{
  "norm": "layernorm",
  "bias": "all",
  "init_std_o": 0.0273,
  "schedule": "wsd",
  "decay_shape": "linear",
  "dataset": "wikipedia_en"
}
MLP neurons of a small language model. Each row is named by its layer, matrix (up: input weights) and neuron, and shows model dimensions 48-239. Each number is 500 + 40 x the weight over its row's rms, rounded and kept within 0 to 999. Numbers have three digits each.
Before each neuron's rows, "fires on" lists the tokens most often at its 100 highest values on Wikipedia text that the model never trained on.

fires on: "ance", "eds", "ra", "is", " down", " medal"
L2.up804:485497503540549507473537475465532534490489502525495535438483537492505473464460498473475522509535456484521518517504526487560494525471401485539496469461586435483511486461523490457541544525488593469515508491468503617529446530446450431495502467546448431481515421457510486512514467469539441525474406564444519472417570484499494499440516520518546547473443491519515477533448460475495444497467514556492498514488507479458486490606450552477530557496532544522476478528571475492532535471479557500544605524552466483591509512470515514519576504509496452496531543430486507524544542501575472428

fires on: " ", "0", "1"
L11.up1244:508437473484511487559509483529517551414483510511436513442465494437472487478454514502527474501510490574564473511526555581562508402601526482516488564469513433536563550475450486576478476479503521530483463491485516561550371569506443530573460472566505481489491555509541509542469494531488536525471512470538549527495478474468486499418511503500532446548484552539577532445553515458440461576563466457536520460487525468500511512507543478520463474520499526451449529461544505527467503547480505507510561558422466467520558524486558502502457472512493631550494530498445472479499531510460514474

fires on: " of", " Ow"
L7.up1270:488459463510455522485485472517468522514454514549466451427552632545511458558457518465493478544492539465547508472482519480437436464447462485537511454480475504458578530547514442495558510418471432521478524553494495506488475560378474494497463560438508499467420464474547494513488535545459515426494483529556529544435555506501593492487516483522479523456487473554481551533467516454514467421512521505521467442448505447539503583539498456566488502463548511545421451515527514539415409489501508533534555492502528477489511530476538491516491493514578507538506457506515487434580496510479462455

fires on: "ese", "ö", "assy", "re", "ü", "istic"
L2.up526:402466566479551477513505507556494467443451476490516477557499522511495533451558459534507437568521545494513493525535528438501478524482533502517464475476513563554543453503491520593515521529442521459484516442510538515425472473464580518507509484432520507547513561526523487567525496518507475415531526561505454497485514466531517497433533512418445532510457498556517514441551547505498519480447433467524518457402489581456543465520422448515530476495494533537469427483522522473510563535506501511537443471450537471439480421416531559491515475505575487524553507524473575451534477486487532490

fires on: " ", " living", "1"
L9.up840:546471533520515518508483534551582456451470528474505460526530524521450506502552515554456560436408452546539505438571411460513468505547524546466506513542525523518501524502503518528485460513491470447429518474501451494465474427524529439565475465488470480460452542504483485454498485545508421520537544471549452427537492543515434484457523454500514495465477532554531464522460590512516511470494482440510449475470536506448489527543545485509523434551499521456510454453517459495488494512421544531469565415552517542499430469461453467533467555469526509507439509478408548416459542531509544446

fires on: " ", " \""
L10.up602:543506521561482501513477448469489520466536515565569436482450442467423614522512562454509501480424441550513488504521431434473523513535526547566397505496519505478487484511491464478464416475485559512536502484507493509474456498580535566518540506455409518490487457580468579450463441412510509446491509484541470431453441513515536492519523488475449551496468516561527514566496538495499506537503517479551570473504469524435465556541513550533505442464538490495542583516482598400582550462493536474528515461525479499522463527549491481500500499415549471513609566482461539487474482562512507455

fires on: "ation", " they", "ational", " to", "ues", " it"
L2.up273:531451454482490476480418496511490533564477507524487471513530477527498387553491511569470567534572495509531554449599490529508450471610526455504588502539518488489507529491519479524506479535506542428574508534536487491448513515451514554457478423587431464553421474476454520467496480496491490491415550565505522505472516525431508479539533496466495491512480486470489476587504544532515564515442455516490487463485464536466447523525542519500481576531557502525451523541598512517487500532535545549448405468433454535461497565559541522484498510551505527458546546487497470500534514503548538533

fires on: " s", "p", "iv", " sm", " gu", " Min"
L7.up206:512485463473509571540490522505501507416496471474436447462514465449490474494542518516477497484498435458549487425422504524500500422438544524482548483492473560499537579562483559521475491471433468421452438515534493472421507490515530410526520473461533477487510460482601523509501528509522489498468419532423498467542552558524443557582572492482463496456509532540474548502505529493440436521488489489541443497546522528536445455467501518466521492488461527574515532487562486534589454521434556485507458489376455532495474502537452530480524487516488472543505532488424496480478509508481519467

fires on: " ", ",", "0", " or"
L9.up506:505452537535493477472489475460491445483480495500518491493439474578552579485416441451519459549470477574477636589469450511467469506455495492567470496501506489484501562491455546502508570450528531469471503498427497515477481519491489486477451538488520479537561522555444591516479556510601463468574514478532506512499483498504498527523495440473515480521427545443546485505467512460494523531510496558474491474458470487493546486569500439492469513460475563525460460503499474531548513494508498577544475457533523516498452517438517523506453562495498562514512511568551533514480485579573574482

fires on: "1", "0", ",", " and", " |", "=="
L9.up590:559493570510487510489535523386441525560512480479472509550512512489527458494494513507546404507487471576522528483558515536500486561561438502483401430471552477549484454552525501501515604634486554422436523574542512511554520524470504529464470469499491430486576462481499461427497479521454414529514473530497478579507521554485410492491517422455514481521479418511556512542511591483505498475525471528514487473497479520487522545461537564598530506509485537452469484439480471426486467505525523515464517524522490448485508462493504424456500528460459539464486462473473517444516519478502439452

fires on: " ", "ir", " |\n"
L9.up270:547504518455433470569568566571482535410550460480506500414463556496440439541524540502475455402537464564466478506552448484455562496537525549521468497508561464528456452452442440566510481557528502514549516456553497511459495479491552468545529528500492478523522546488525519521417532457493494492502555521540539507448462535507542527499553538407452507434483514492522563533525557519491481502390421473516507546528499530544481503527486541454510473467497512506503448455513483499544468489422526411520484540493467568476477488465507484487451561502562530479493478465525563516562464538512538533

fires on: ")", "1", "L", ";", "0"
L7.up469:551470547510501523492555565463525522497504567403546362495564541523530549510456554534544464469531541564479497442442480515496478470499434454504452537568475536486592510491573505508492536478612450524530416482442555471492533433487487575466537501469441502481457517493463542493443505488404499513408511510513526491514446426490482512520505493438453509490505493538463482531481467476446531532467434508455478527448493461508536508526518553467476524491451520486521509534579572522539471570458535469565498419559530539455443491533531473425474522483553557486471496487444506556521504520550441493

fires on: "man", "ile", "ally", "age", "ot", "ly"
L2.up539:440485480512544456507441420566541525455524565461542488584497476527482467554555482560555475594577442548501449472466507447539441435513489495532467433494421538454517447475488533524487478447537381533492473575488445555431548470538527524545468506543435508539542499486509574563554486461467441448539468449539474463528525517497535486558473528475457512509560489592534513526440479478436428482468483493495499425531514442525506454477525442508522501482557510494525495519495482506474499572555490481510535517478494483465540572455502502480485506448453556514536538486469531497491510500503557477

fires on: ".", "0", "5", "1", "9"
L11.up290:517466484473534488508511509536461573471545528528495474509507439495513427561548558502446534493481476546481550483603552501485553423456423420490503539552529519484491492445506525509431531565541584494414485499448474516476612465487439499500510486520466464570420474519480437505465475480423557454508499578488505517505452481475461468496552490391502501443524535515491543528505518526430485561601485532496507477551473501496582476520509515512503477535448575496452502536510481512498506435511523541500565470511444497524474435437526475514515523527486539518458531580543508600456528521472473565

fires on: " ", " which", " who", ","
L11.up549:525515451535550477500559503521494570513506500521505475423517476513513490450432502473458379492510505507511506504543493487495474488590524464471471549549489545504472468468497455483499480465501434482404478474542455511530497561566459541489466409510507497482479564460451530566437495482510432485520490462518587566508474554513495516538568500459500432439511521469565496439506531530535451568516503499502572507563509499512466514540507523561453514460471487483475513468586519464475517538429476552548451475463483482466464425518520468471433476509478547461501548556632542558532525533573454550

fires on: "2", "is", "1"
L7.up1179:516525500490479465439444503538551503498522531471528464557394464500449501529537512480518539496473545534506513539501385504471501579517488435449494529438462462440470474507430598609502519474496498517528494556450505507428457471569515469485532511472507530524471529545474469426498440451482495377556486519518528481524427511512501516522434436450503522500523518523436498555472520563476525476490480564519341522471472544480500531490481508550478519517498527525496508495495505497506521511501495505533525478498452527436587444475568388554472537530519534483540468503435517461433460561486488476

fires on: "um", " &", "ier", "er"
L2.up848:555435474459519543487501473553466494593510452451478451495571507515498527431554574479576467470492483540471519441481522599495522532493501448454545423498557498491534543489537496517452457471503519459565521490452626558538516514439512507434469474517417519503489504532447493482483453477502457517502521524473557526475427487437471508504527533504462639499490510539464511454432556428459533460525571514559541479525446516499501446481492598474489549445573541436510599496554449447531510374551452508451504504504500497486524548551474517455502503523548499493506542483457500528451498465466573440

fires on: "1", "op", " built", " of", "'"
L3.up74:492491493550513454552443527474482457525505525552543542543499523480479491442477519507430514490477480417518524510508463501483488641504507549493507491446505500539509593461602501528506449512472525440435533437521532456426491556460447497509469529462516454506554558438524527527528503529422483521456503499459436496527428495523464422484502508502483520439487487548500496428486486524485491524562527480556515569435455515467506478471428505587538500582539531562509593500483440478489510467458495520484535511472477531465407516524519475455477507603488446488524506536494514422555491471590552516

fires on: " in", " to", " a", " over", " mon", " of"
L11.up52:522477427552515477452468530474472478489469521526496482510476453513505521496497535481459512423527461444445473518462453520489476521449492535529474513482463552442534440498527432490536532485542499527479421482481488438535432468486502421556451551535475523502507502528504499590500440512525563545528511470518453480462492494562528452472481532453466483471512496516523511494558468536572523502477467505578448545462517440505477517583457472513535391490441520558492464553519561490439450521511479518498486500480500516449534532524472468493520555505567529435477545489458489431544430524523504490

fires on: "'", "und", "-"
L3.up711:544504450460436483493599462517525542457428592566488512530477509540510545455538466501404434441536476484472562512462481565563502543470490542453397488558468483492568520466549515518542509479490519500497441479498511550464469481472472408478477510477528526506509492514514599483511464530501495479490529550509488446543543585547450560537453461479508508570545462560554486467555518485526455547529545508507579531439469465503525458491524510556476493567488397489562478510479440461474511534485470554484498517476515507449406483480541499473451458519447475495516483563457479522570492511513484533

fires on: ",", " ft", " |", " population"
L7.up607:558426500553449519473457456443484490571519444479444498508446515516497487482443519562535476522481506531504454501472481520528519526465496530482462505564523439538480461569476536518577513481512514513459567531508492439481593545445543459477449457478535468454472515460473518531558494486578478513467473523574557554553478567492479519391551514480491543574500547581470453537489491515468493547447521453499499468514505465519490484492494519509489549514521520591491530457552462531563478399501486486457504537548436565512450479539513542536566579457506547425469494479499470410490522533566493499

fires on: " by", " km", " own", "ches", "ched", "che"
L2.up309:522503519492517548490444526532502505525577527500464508458502500460462481517436451478478467468448437476517513417527504520483464591489536511500581509503503461471536508471596500489548434551478525536527500461490553459494499456523578505518451458522494576466492487526493549441552468441440454485461433550489539466480486469460428502472539529532528456501607513472575470503513503493457524509486555587482449442473394536484517550499557501523525568576450519510565462463503533466453484490496453443510555557476542559440527539497452491468507454510521524485509562556494440492523468490541551504

fires on: " ", "0", " at", "7"
L10.up320:474511455466498428510453494544507498503524510481563489477464428468434472466549529527471487523456434486549488525517540542507461472537538519537534555491471477473490544533484486465456469535486524511525497472520445537477469558491495524507457476425549419505468531454535529493529517496478577547493477427606542451484545469570471468445437451468464427509468518438477472453472498554489462518568509475508600554506457516461501510524554518508498455503506583513593513518539548456463519530426464571445463471547531441483509505490519550500487486533532450448539470470473436489554494558523588552

fires on: " an"
L10.up992:421612525488499455494451461490484515493550563522494491473561452510557561541523490513442533409460449489424464513499461611554459462597489450512500468528436442457446498543500516535540537529499468498462555478504471475440564560506554503598467500548518362469543545508510527460426482494457524538463541535461522474486479479484475516412509464456562482506477488509514494598573449530474486563491449495548524545509435517499558571428481412547536488496544467397481457452521470464510517579457491471461486504517422475482540475567543515490491472502514524460519463484490572566505571484497517423

fires on: " as", "\n\n", "==\n\n", ")\n\n", " ==\n"
L7.up342:508572525495492441508543448571495533533561451537521555473509459451545480446569569478464502499520491491423525539497457505534518504511505540516508490542450470494426503488535501526388473528497463457487504518504443448465504456502577496474526551483457495471434542486501526488436544534510486512503509462419447413491516567547459496500504480492512452458524494506480487508420495507480513550478431461460478456487559548526472420550401592498412465506532470537503538573498520552526499491545462537521461463506514524544519467533439405528483470436536550533575542483495477551579455593507480486

fires on: "1", "2", "5", "4", " agreed", "3"
L9.up1052:496470531490461496574555411506497509493451566569513523462546552496450488464447534513481487526488565531506508462494509557526512544505466565489430511551521509548494540404508518547447526521482512502567509503545556525566536582482431481498502461470521546465474534540470453541515523522478424490493461472465514439461454529418441460516512514468472395527496476553485498505565423439547532405512470496479448531445456474500515529529485479534521489476516561506531538468485456481460497514570535507490498474508492493502510484470467498435507514476435482506558468536492499579479507513564436424

fires on: " m", "ian", ":", "′", " called"
L2.up922:473520465506538548514440511488586586532451450535497503425550502447494488475509473519457529540530485453514560490437466533507456540541443438459469536476502509487551478476508510483495486474594527488485469475498489534493475536489536538520494478466497512473511543452524525539499543454493431589472435574459512405443494454504436420482491521434506544509530582546508501548500523488509427469455446486483460511548480570475525529538512544486578475555550460444471516496443560531526521494527531507535454573525544523429493497417492532558453427405444510483461441510498466492535504469560474461

fires on: "0", "9", "6", " of", "1"
L7.up1203:529492429486492537548407476476519512427505475504470476541443559555454517466523499560509454522472438453445431516549441488571490522482450567459497465577541502509495440572449442601529472515553511496445526474470542511476389491458515449524495485523440482548500454544520509532522554462517460604483526452551464511566504539457468551516495492508457485539483511526510452456528481578484492564556495496480427542503463524491491494513453500462453443538489530501460542506463441561577557477480443512548433515459530508587441473505510497508534424462533489473463560507478477499437533496462530491